{"n_layer": 11, "d_model": 256, "n_head": 4, "n_kv_head": 2, "head_dim": 64, "d_mlp": 1024, "vocab_size": 1496, "activation": "tanh_gelu", "norm": "layernorm", "norm_place": "pre", "norm_eps": 1e-05, "positions": "learned", "qk_norm": true, "attn_scale": 0.185, "bias": "all", "tie_embeddings": true, "parallel_block": false, "init": "normal", "init_std_qkv": 0.0213, "init_std_o": 0.00454, "init_std_up": 0.0213, "init_std_down": 0.00454, "optimizer": "adamw", "lr": 0.00128, "lr_mult_o": 0.604, "beta1": 0.9, "beta2": 0.99, "lr_head": 0.0063, "grad_clip": 1.0, "warmup_steps": 339, "schedule": "wsd", "decay_fraction": 0.76, "decay_shape": "sqrt", "final_lr_fraction": 0.0, "batch_tokens": 32768, "seq_len": 128, "doc_mask": false, "train_tokens": 350400000, "steps": 10694, "dataset": "wikipedia_en"}
MLP neurons of a small language model. Each row is named by its layer, matrix (up: input weights) and neuron, and shows model dimensions 0-127. Each number is 128 + 24 x the weight over its row's rms, rounded and kept within 0 to 255. Numbers have three digits each.
A block is one neuron, or neurons of one layer that tend to fire together. Before each block is what it responds to, as a language model described it from the Wikipedia text at the highest values.

Responds to: Clause and section boundaries
L3.up21:099120089119121114087164145139111182116096141143115133103157142132148109133097155177111167132091138169103131106146112122100151158143129117143143141106148115107160081133137139129102083106099164114122090124173154156090130162132157126078153099132123124150150127210135112146127092125124134133122146143116116125143122098126135136133126185107121134102126085126121106124094162135149121153157
L3.up84:152116159109141138128135136122108169069103153149121116089141102075104139157129152116087091099119149138116094102151155100082124147146097174143092155151122134123143136123130145148128121133142166112129114118149156084107133137137133140109090111137117148129149146147078121119118121160162121164161140104126132119133135095121113123139084154125126177099132106171123106137154161128156135117131
L3.up117:103134149131135191101191133122156115075124081152128129140131079131164102162102111136100153144104112114145116115133113130106143133094121101128098138126117133050129113149133099131087137107109186106126148145154151111112151171169155149139114092109134127106090161175083140145124139138157105158137157130126106113134152112160136199123119132117115153095154139111104092128169150142145108154099
L3.up200:099137136146114136134126107164129136126080137142120123131156128100140122121142118148069172080099144078145116098101099109121120130172128196155164154122100117067155143158155122139108127083126141107132101152145160147083157165177148073121182122120129144109081155113088127162134105145112136126142157148146112072137139119066157128129125119132124146126132134128092100129120129159079124130129
L3.up294:119121161131127087109129129142109159105156150174100133155108132115127108117160108153098106136100193124105127099129136120103144143144119123154140139144137148104139124138151129159094102105087150095137100148120197154082122136150159097134124176127133131113130113169072086146145106141180113115153171121093178091097155087165140112169102144136126125117132075132124101150144129156134125138155
L3.up359:147120180111157154146133136104126124110127121107115091084118129139112106117118129131112121154133145154112147110109085088129132135117136122130118137126140131135125128069186115112174104120139110105137092113155150109151101078124107157111080125123092123116120190119085120140165165116173158148113107102097146196083150111110100140152101122149118172137150112125162139148128168166109157111141
L3.up423:127112136124104109119101137132101159139154111139095112159123110099108117129123098157102147139083182125102113152163083062116139147132144160151117147139132072120163134116165121120147133096121128099125169129170134105114113118129132130124151097130112137136129134143121108108101128152132158126133110175102140160118155140079103101147097127117127142101092088139133160125124161136134168117170
L3.up458:107101100096102134089142110180094115082112138123125119128127117123146081151115163173148140120134113140132125155116134134146169128144116128126160123145124154138129104116116116131177100144109168101126137142142140140153192160167127130094130131090098138102135115134107132141064105120137103156125092136119135110097126097124138143156112138131119126144077126121115133120093150129142125093109
L3.up690:128089165114092145109104146106124159142141074131126125133122156129146115161104107128131085116106148120097114123122146111103153141117145125145158170141156135118097156124161171103126113107123149114110145102107167116117126140149122150108116144169120124123138146122118081133095127123125102153121132177119109135059147093117136130156120187129165093130119107166140112148123233118148136071136
L3.up742:135088130135106131137103109133160117077148116171130120106155160169140133104107116138148144139085160114114139107100131142121161131141167145152149136098114080112171115126113166137146089088155159134146116121138138125115120154170133103144114163110116154135137121159154091168136141144113105161062164173084112114113133100106125095129125123111169152088078089126154128148154129137134124114160
L3.up769:121108144154097124141124077135146111099118105128104106108136182117110156139112119170101180080121131142132131125145126157114173132182071168141104153105132145136119134157148149131109081092167111089115131183145162123131145133172112136090150125104102112126092115131124119136121098136155098111135092138106157089133124151135146096111108115122135135121151128185104146133099126089129102118121
L3.up770:145118144113112124120124181161133172132190102123145100158119125106098125138131146139136098095141161144111115138128153108138113162145131129166121131128157125113158127127156113126174123139089120105135122144130161125099139113103186134145119112125067115120125134143079110137105143119142089151158127176137115134130155109112074094166147187109135153104090090148144095137154171158125140106121
L3.up810:119107145094121166102151141075106165119143101145119072078105139155162113147122146185157117155150164151061132132124159082102131124114143152136160117143140107111141132140130139148067110117146126118134182172168149150147163120140127154166128139147139084129138101154100093138125140126148055157106133124142116146092141128113130147112129151128157109117135101129146136128102163121125145113156
L3.up855:130146142136133130147113150105107173140149102126157126097128126096145161155140099107123102130103113166125103100114089133136139145106137128107132135137164092080118149098152124103115130095143140140136135137107164145143118138121132149119082133096102150079145137169105129126162093137157139117105157150142128136137124063123091147133100134100130152107142122114137149128111129134175169141173
L3.up1000:124119147103093158145132180130129111093119116121137104132131143142112115151103179118111183095122120148140121134162111102115125144135143096118116154096107164107148155107121130093164143114133152139119109137172137138120141132132143088133111102107109126069131127143061104139133127161106115134143123093129157120088145151101090138109118174076136167113097129139085127135132139149158093119124
L3.up1007:153123159080145165139162096131142155146121104169155142130111122119156117145120136107101135106112146080130124131129118132136113112099128149147123138141138152116147105095090104131113117131122141117140154154123148134101119114102109140133090127107135109153123104123085103148137104113189063151118158122134110139084133064101152133136108154127153159117094117135130158143121118151126147125176

Responds to: Mid-word and date-number pieces
L3.up61:116102152081116147145111140106134127132125128082120128120125144111161081110107102149115157080114135085106128115157165138103150108147110124163076183136102148151160123105171111122190095096125156078132090127168143105122126113110120132102115114138135122093108184146112144106139094123142120155155162112122146150136148143146104152153155146127177133128082097073144113104130170133153134137127
L3.up63:128096155130155097142117181153150156136145117181148135109125151093111128143119117104132185153131139129077122110123125080087105135116122130189163133130139137137124142150116124105134126136113120120147138162093178114102134105112100173089129168110110135117093148138106118147159119107127132113079197138089135116136171130130138152125090110147160130088124091116138148140116153144119158165140
L3.up87:118132139110120146123165130120118174139127109119182106141128147127117118174127167094181120138133124113137126139147136130142147116135103133132149114149089123109118115118140124145145112059148164097147148124139163124157143118125084165136113124139103142108170122116138091118163114135133106162074123123092140113125145068116156146088145151141159107145091092080161169144101146144123123115148
L3.up147:124132187102162151103142175103154149149095126162144101113122129141160085166106103159125134107115123177132129147143090114176108110081132162134148139142091132126140144113160144068148108136105130101147124154125125134152127088150107142148130146136086094101150146133103093141141139110111098141117129125109138122117161098118092123146107130149163193139155127165116148163162165152136170101151
L3.up255:116113143134159127071120126113141141105144115157158123133128068125140151136086133149159122160139154175141162105163110117109139144114151111151184131120099130105132135099114123156101125111155167133102172118145120129166149126142079155143146110135137136085118131141096100115115136102137116142107103115075151101097163130081122133090114130158164089120142087101166149140136169104135159182152
L3.up321:106141170128133139096156152140177164112101121111145126143113153151165088148113110153144104150120147125161123142152092092114137110144165101179156180114107154129112148128157092113173083100125146117148155152085156139135151132151079143125142109084105137088106176126118124119129126130095124128143153141090155100116152104116114125134141114174154137115136046119130113143094186119139112122134
L3.up378:122126157114118136116143163138151138155154098161159100131136156102129081147134095126108106132104127119141147140143150121152120168131106127139191122159129147134107190115122129110129089119106126081167143165083139096154149115193149169089115144177128142108140144145140114151154125111113147096123099131122126109141134079113134111167106170135155103159134098083103121145120146130068122106122
L3.up435:098157129109126183135119146152129137176099097125131100135111153166132121156104141140096161144085115141133159090125120117124108110093094134148129157127129155129116129149169180149146129100101144113121121145119143136103107102148151150090071130142141168093111127148107103128162117121141119126095145106099169082142166085116141161108146163108129106121151120097082139158139140107119098142117
L3.up576:130133207138163113122180158139126176097116123140104107134139091145150121115110106187139109154123163113122097140148102144152172121151084153142106114146110160112123139102134160106132086125120109093128088155074124128149133163155119134052119088166106146136161122107093084133154102138145104155161078123122137133155142089161124149156156127119149121137118100140123142145151160116112136124121
L3.up615:142158145112104137136161168140114136124126088149134124117172130140135114135145137092091120152130157106134142140113148062114149147118152164137132167138089182109118118098158071075087102132131158115125159147109132109144141141126127137114149167111085148079155115146117134149111125097116107100131164129114156121095175059135109131114139124150132171095102138123104079148104151142137146140125
L3.up621:122137147127154143108107156151133135084129141172113135112140123181119119166115083139101119122103116130101123123131117133177137126097157141146126146101120106114095156065126134127147120127162131150156053141125149117176116092120149117115122158089111138103173150181132143162114114114095099110128185135101153104148149139142106132139142104132155131089114109123133097131204136180144142138136
L3.up714:118097140127139126136172109126160135140159134132144109123139135154164153201114151109111124119114160107078153106136103116125174150118102115117143118125071122128121108070098111077109126102113179125116115139132174114181170119153072110115136150118107108103167121120125101120132150147125096149162129120083136095093149093129134131141143121119159126058129115121151109132113154099131132156143
L3.up796:129139163157129117125136152152137148152083130136172112113131124101119121109139132127111146129128139096143127116148130122122159161118155123118151116122112125105114181093142137113153089105108142145116131140166179168117121133155081152123142122137078164133105164150115128141128125132156167128111137106105148126090116064104114102094167133143153166144099097146169133132145142130120187142133
L3.up833:114129169113109168155091150142117125083118086130128125148115141115082087142132076191144145159140155114090100093142093107140137163120140148143153137138168140135132142124153111094114109144116185131148122137162124106166117139153088102068145127113094171098096135156100110144145113096164110131077153097099139095114144144149096144132156092109147136143087074166125148134117132127143140157138
L3.up852:130160162105115168113169126128133113118103129119094132090124138129118094169129138144135144100117118084127116110144093090074157159093134143152155200111109118138123184102142106145092101101133177132126130175134135095093138127129136189109121119129127159055141152129118159141171138112117142124134125105096140098172182135131093117139124148139134130109139115112118097150176098139139145151152
L3.up923:088155159104107116095125165149090118100153121126142144124112103141108058154114075162162099146137079110153134149136105106146143151091157134125108174121137138152143088159169168142113102141093185109146157179136156160123093160155116154133104153081144136110111119118070135127171133106159158128071151132129132121106141086144096133139124098095138107155107103147092157153167165133089122120138

Responds to: Wikipedia heading closers
L5.up18:117144167123153082066129119151126161147114126102116158061130092098096124143133112154097143115143180135118123108148146132112140191146139125094102131121130096105149098136115127145128116125116123138135109135122176143134090104095109164131115159134110112126136164192121172140167065135163131114087134141102133142136145116119139155160127107105096125095130116086166110119088134134166137168166
L5.up139:134143115132101115121121126119117178108096135152095135086127142108133142130111117122179181133134122117113115124093148079123168148139138118147163110123099141089131177113116129145122088106090095082161152189107162107107132149146117142095145125157123167113139130162128079151135073101143148132134109133104135131145117119096117167134107146134133126075149140144152115106072122128153111122152
L5.up557:128091117156111144111106094121123148164123072140132138134138116090154142149162112114144132115121151130132135113135136102116158132128206116141113103084128150101114105102092115119123124106142124094124132171104170134102134197117152099133156141169083130110142077134126129136114101085120105101132149168126127137095137139107123127151116135137124095137109148145154082111116124104094112168154
L5.up709:098138126110087131140096167118131154117113109094120125109113157131104142149124094160125120128118122128144132109128136134154139122140163150129100153142134153094135168115099135123140130086064148113131077132141167143130167137165107180104102081140119135155154124148110091108124132128123150101171134137149087146117130111116068140109112160107142117101141129123124115145120159151143115149145

Responds to: Compass-direction adjective endings
L3.up38:109109113117101131106142140155145152119081160125116124086086142145148125131088103133141194096094139128136129150106146123155180105113170121180146157114152147103157129123131121085094099128089111098188143145145160133108116109135111114115164127106087129101110118121135170136103108147138135103134146080113170137085126140127102106121085092123167164092105150167106121131120114120144151139148
L3.up109:122121168129103128131103169138125065132116111127110137101159160133140131114118167151084133069098118149117101090128103137105164170159119151155127122119092152107128149119142113105133120127143096119160104150169159126124153129156101092109149107124104100076127152121117120141142139139114129130155113103098137107103142115132121123171084141151146194122147118111104092146095086134122121080103
L3.up167:130116157148151118085109116115103115118110135151084102137069152109187103133135133135135148143127164155119142112155069121125154137134121172144165126127105126089160126098127122141142118106140128126143172124150166121121151131141107114087120121125107163055154133140097147110079111115124089159144159116095129122134161119133167130148144139148150133105119121124131158146112127091135128138128
L3.up178:120125164133123151117137134099127116097101104144118138129120136133160140138109107184109139162142116124111149098142095108125137142105116154145137165142126152101131185136135154105154090147147157061149101168132192131090118131155078116107056155137136118095113127138107103141076120161164128172135150126115149123103195161184129138111084116116158121101129110120112109138123134136157146129131
L3.up322:089164106129143130107124114117130104166156143117176098145086137121122112121076111114147178122145157132124156136167107109168142139157141095153154091109145108108181079108182146114160106111138138086177155108162147127150119135136112095113160137130141151135115139172109123101139097142124158136145121106090136122110116116090141171123105117131134129111108129109194146100090129120137130164143
L3.up348:133150124159129123114163165094099123147131125104099139133151193121131131116132154142113126135116119180054147134114111112082154127110121128129093125106123165075133157103130100108093088065097145140130128138173146167145133132157092148106175131161099140106127144160127139131128117125135082152155132134100133153100141065128144153110092117101134126117132113107127134184094159122096137145122
L3.up353:141112158149098147091096141104102133126123129114119135123107114100112135146122137126124138148120172119107119126153120100110170139137137133150137192094120130160120164134120139124178116149162158130108104165110174144131108157093171148150143171140094142111107171171083150119105141151135112135158159161131151132078126143128098124135108188116144138124114088159102113111157173125127132101136
L3.up567:121127151115101139109094155104145185128117133123087150107100152137114144093122090113115135137137133132137105119095109071134179127120172176138098120102111093069151127118125097109135084152137126087160139166135140129080121143115166159142135177160110115095148158119107123143148091109146125150161148106127181139109169161127122136157056141108137103062158139160090088131090118137128127078160
L3.up573:124122143071123156130136135122123109151122154140123128113140148082097147121148064126114142156083126088099119092134169121108139131115128124150138130112136120140163128182112125137126086123145127129140101135153122113079140119131154113133129101112141146088118135148113149122153126143109171131135189132120126129105089118123121101156135162125177125079105103155096100118105135137174152168127
L3.up641:113155148113097152130123118080118135152122121126109141114113145122110138155100131104141133097111165168109170079151125081103178135105141123160111141143136136095163150138148111100113122120087172106104147105141177119159130132120107119114153164154142136049109130103090126106139129130094131142111143143109170162117147131109111137143059157104109129091146136147137102136100139127163170131123
L3.up705:120145149110080117122126108124128123138111100130083122107153135095112132115082102140101171089102100132108154127134122110112169097126139136144112139089148135163139108146142126101107140051164121120124132130116146112153095114113107145120122147124122156064161140144110131120142095153148123106174139114098154147157142104112112133138094090109117136116114141100151103115108137130150140146134
L3.up752:110136106127097115131076120097150160136161127116133094081137139119103108137114096138135175117139116112102174073155128101099135107115162165130132149107131170133161165140143196120154113103135123129124114145159137124087105116180125161112071144118096143120106129164116156120111129136122137142126100164124171128086125120115118138127124130131135182147116113106152123115125132105135152131135
L3.up887:137133133063124123130190162132111132120101116129140137115143120125134107119144158130107130100126099110129150155119127093112140086070096172132120132119153189148163126157125106078170109143104144099128138175123143148127124117128106170172144146086096114137101128136148142183099121146141130142113122111105158153113158093158147111121079114141126123135135137129111121178099123169104158081120
L3.up895:140126137155094129077136147107149127127117125181092116147122171090087125177128187165099133101119186119120128101130160115151118138127145105124126149102109142117105174138135121113097120112121149101149137129115137124171131176183115171120164122121089155095122132131107139130104152112131147139148106128157133101084124087117123128142102158150159150137151084147114103122193133093113132125137
L3.up897:133117128074122143129130118113124113077115083180114114133117121118106089126112125135115146200124132128098129109128138057109138120095162171104120145121169143126146173162129177085170097112133105097171135145131133134135112097115091127116143162154108143108117171139136119137153104138146128170130120125091164173118151089157115120086115110140187124120087099125136143160134147149123160130131
L3.up973:141101134117124117070106172106131138123133148132141118115127123113130125165106110161108156139145153141117168098112099087092102105118114139133129142111107148138159151132172138111159109133106154128168121128148162153172138163139105150115149173127104153082144130112076113152096117131129116124091124163151148164117139118122122147147106154120151127139128140136113070128143130140190130148124

Responds to: Place-name and direction fragments
L8.up237:133156139107126145092119127089125116114120124100057111076125134133148111165117145149145133173176165158116116099174146117092113108160171113136079156133093115107117112118139139160106118075146117060142162099138168152100116117104074094146106111154125082119168155152102120152114127108146117139134149108124147142152140140127142131130131136097163133074112109098138083131118141134161101169128

Responds to: Compass-direction continuations
L5.up535:093130123121111128078122143144098185124132153160195128121159135142140089111128152166135143122123108137109117103099128093174110139123111122152117145145122153138096157110109130122146113088092110116171131142115126093116130133130090148132135139105118120104117148111138084121128155112149100125094114128127103093138170102080100149137098138146139106146141139113150095125093167110175104132177
L5.up720:117150179096094170107121132150134175160111117123123135085107142117148093126091140128135145092148110152109094080144147121122136169096108142136136153133135141147154129127136131153096123125134126115147132152153155141075127111115071130127120115132101147088145173116096090153106137141121128137079168132113142120115151116126108115124094138097149152084134132092133120119074152119182140130107
L5.up784:105141107126107111113134143107118154162148159147112099138156145196123113113115162139161121136136111171094113125127141106099114160136135131134148112134128129123140139155117112133098099087076109127127142154154152133119153130128108128143141115136165083106135125092120105149099142162126086123108162103134144146086143104102172139165121126117173136129096090116149169126108187117118100146119
L5.up907:128107139120141134122111148094164135122102086178072127123108141108140112105079098135115144156147140138124129116120086089145147117136118127119144170104163117102128146128143165083095107120128101083141146102151132187143106134121120115113138157161098150135155129143137080162119079118105106135107090129112139125125157094121159139117119156121145150124136115122111100147115178151135122140149

Responds to: Place-name word completion
L3.up4:127143144144100148112156159155129135104121120156114131124130165138117115093091144129141106151119093159085173154106150116131175126112119135102113110136143127135116055107118121139140129089128146098146123151148151152153120099144156147114118178110103124108146105119123088141131122140192152135110135123068140139131180091097136131124075109151110180118113133099116097153157131135111110096165
L3.up24:140113131114127163094123143163144169097119152201105097118104189169148156135126110127134143102126157114141153142108126093139146118089131112141109132120111101132142154122143151160130109133136141090135136132107111127131095108133147149089151212130129144087118104125139109174141139100122115126156110163097166123110147098070133164111119133144118138083133133105114123134125136125132131114150
L3.up68:122166156103127163116140140153131130121123073154104114145090152109115125098081147123155115102133131130123141111133144086141160119143141112161124136105152114151150097140131111154148104095143127117145203112104135109153166147155150128178157114122113169125110120094122149145114102148070154145127122129099144122122146149137106157145109108143134134092129096135071115097090149088143118129132
L3.up169:127123078105178130085150155128109116140115119141171111103123145161136132124106156134130142113113106130108138107128143113148145118113143133109158126114083156086129132118110141161150124108170162094128167125136157126096133130110149154139131118098121120112128118170125106149080142112155067142147120120119121088138145088127121174143117100120139155088103139124147097113170110147137141122118
L3.up284:132053154150131146113097152120150115130095069143087127121098175142130096157125132142149168113092126095086110144120137125120147142160151145135141171146139127115120181159119115105112111182137161127189122126148144130123148098148127114137160173132115135127153139122138165147139127121123135182128131105104166138077147133158155118159140109155134123102163131124137139111151166107105127125128
L3.up324:129128135125116139112108129118114162084119141181081113101153144122131132126153106144138139134133119165088136127115128087143160164141158182123127176136139130173108172098139145154095122104141136133171122143068120113158122138110133148129170156118142140089130152110149138144122108074133111103154136150093131125158145096128104111147094146149111135110107104101128088141167168134112112114110
L3.up332:145135127138138134110128114111166095099067099147121139099140148163181117151121140121109164130103116149162143155121175125109189138113140112199116149099105169066118135129119115103089126107102136109131114152130146167091139123146132138108135196135126099114157107125128115152092091091151142098078076085106197086137123142096114121139139155124127125122124156152117129162115135145144146128142
L3.up342:126133111128157172074098106118131151169120122118102064139165136128127108128081114145120173096141110124167132140168111130167139117153183115146130126136169119098134152097155168156124108098109149123139134103134121123132165133127120136145157110101133110083125108133097118168143077134138100117140135108123165107143145141152117145117129118120126087115086123104130146080128109108114103159135
L3.up360:135144107149092117109100172143147122108109112156125130116148115147125141143120145153114111117107123177138100100134119145144108161139115104147181123121141160114128169089135173151106123072113150125149091143130157123131124119156108150114119122139135156084129147102111137144150114098156146157121110130116180121103156090124123165145098104108132144090141142115105137149188102146122105093154
L3.up652:128116104120132129110150109096166150122103083158086128137158166122166128129122133161137156125134125111132196097147105094117164113135129119147133145123127122118125148116105108174128112077113155126129151126136131144115138141207151142116150180118118161111125140127117144121112110120133138110100079161098163176133181075132133130131120152123117116123125109103162126120102161110110155161153
L3.up656:145131110145126130114131135142097150127106101171127151099143114092110144111122091163145162097116144077098158146149111105134148103086159167129163112153101163125124172143118154108116106134124144094151126078117093106134133118194168121149143200101134158156127141147151110115116123101148112109111119150144140127103158094110095119192122144163128117134114128136141135133134153155124136123199
L3.up695:121120091102183166135142145123130129127109130155137112102131127164154160122127173169098128150105174171083107128145140129131172117158116150097134124112099125079119123103122141134139130080128131102144121140124143117113174113132110117121168129110149143123136121092141094149125123140171128175126111104107127110126127062072164172129142174089137124095115146140129121135098137116135103105144
L3.up713:104126152125079163104126123149103175135109131133099128124115159139139157160117124117152145105116126109130125107104078118133143104101149175155108117114093142154128087076103173114151129111157147114119153187101108187092143105125117164129152134164146111110170163081105141119128106128115131118148126100119138126114116099147094156144111137101121106077132123121107144123148163132171146111141
L3.up822:148109165149107099109125106092121140114133121182121137082137148112132119091092080123151129123136158150109173057105107110087130124127120130150122141095101107135138157123127133133117115141122183147104113119116176111129142138160126153098176142108131159128094145121154144136135106132114124149132129138053147139133166123139112162093053121124105141119140125063150083101153145097104118134117
L3.up920:146129132150132153132165141099175123098132086146137099136111115140160143118106154141137133146139164179122154128132110136157161111135119105112118074141109128094125093063142115112124130133124160126154164108084128146147129081133131111129110144116118105101138116124102096147142131125171141169119088115087161140101141108132137141135100139153125182075150136118163150152090141128140163115157
L3.up961:127110155155139129127132113119148137139081126164125129081149147099123133126134113124117173160095096094117172074127115138091126140125107140158107149089130134115124168150112101115129116145113135106135115093175168116104118085183127138101102142161105138119113156130121119150187128175154167134086161116090159146106133132134130152108092120124107170106118132124125098125131104109100131146147

Responds to: Sentence-end boundaries
L8.up13:117135171131123119134134191129153128122123114173102151124144137129110157108137154171090110143071168134129097102132123084110150171080132154142110172130176141064126135179150104122094109105113118115146127127128179168123147114152135149139163160164130146115128102133125085182139126142130105149096150127104148117081128097123154160160171117121143106152104112136083138146112090113109102122132

Responds to: Mid-number digit chunks
L8.up97:089147139142107170132145171100152154135110098146123129137086147154148062108110109141168159096182134113134126108156144111154131152110135134086117131152130114113157157091163118133107113105081119149159172145162168128151133129178127156112152141121079158104125138114120089135117054131118140146121129128104134090142155111144171136131144179125111138080135083103067169141102176145075100128117

Responds to: Foreign names in sports lists
L8.up359:122155098142117132118146185133124144129074137097175141089088150123096153155118109095130134111136168130138143124139154080115129139115168117120095131132124147128160120142120101142104144150126125144114112157155138132137155092109133164166167124137087160115153105118138086129110073128117140118135144168129113148065163101127103198152117118102143193139136134113177094130147120145102145157148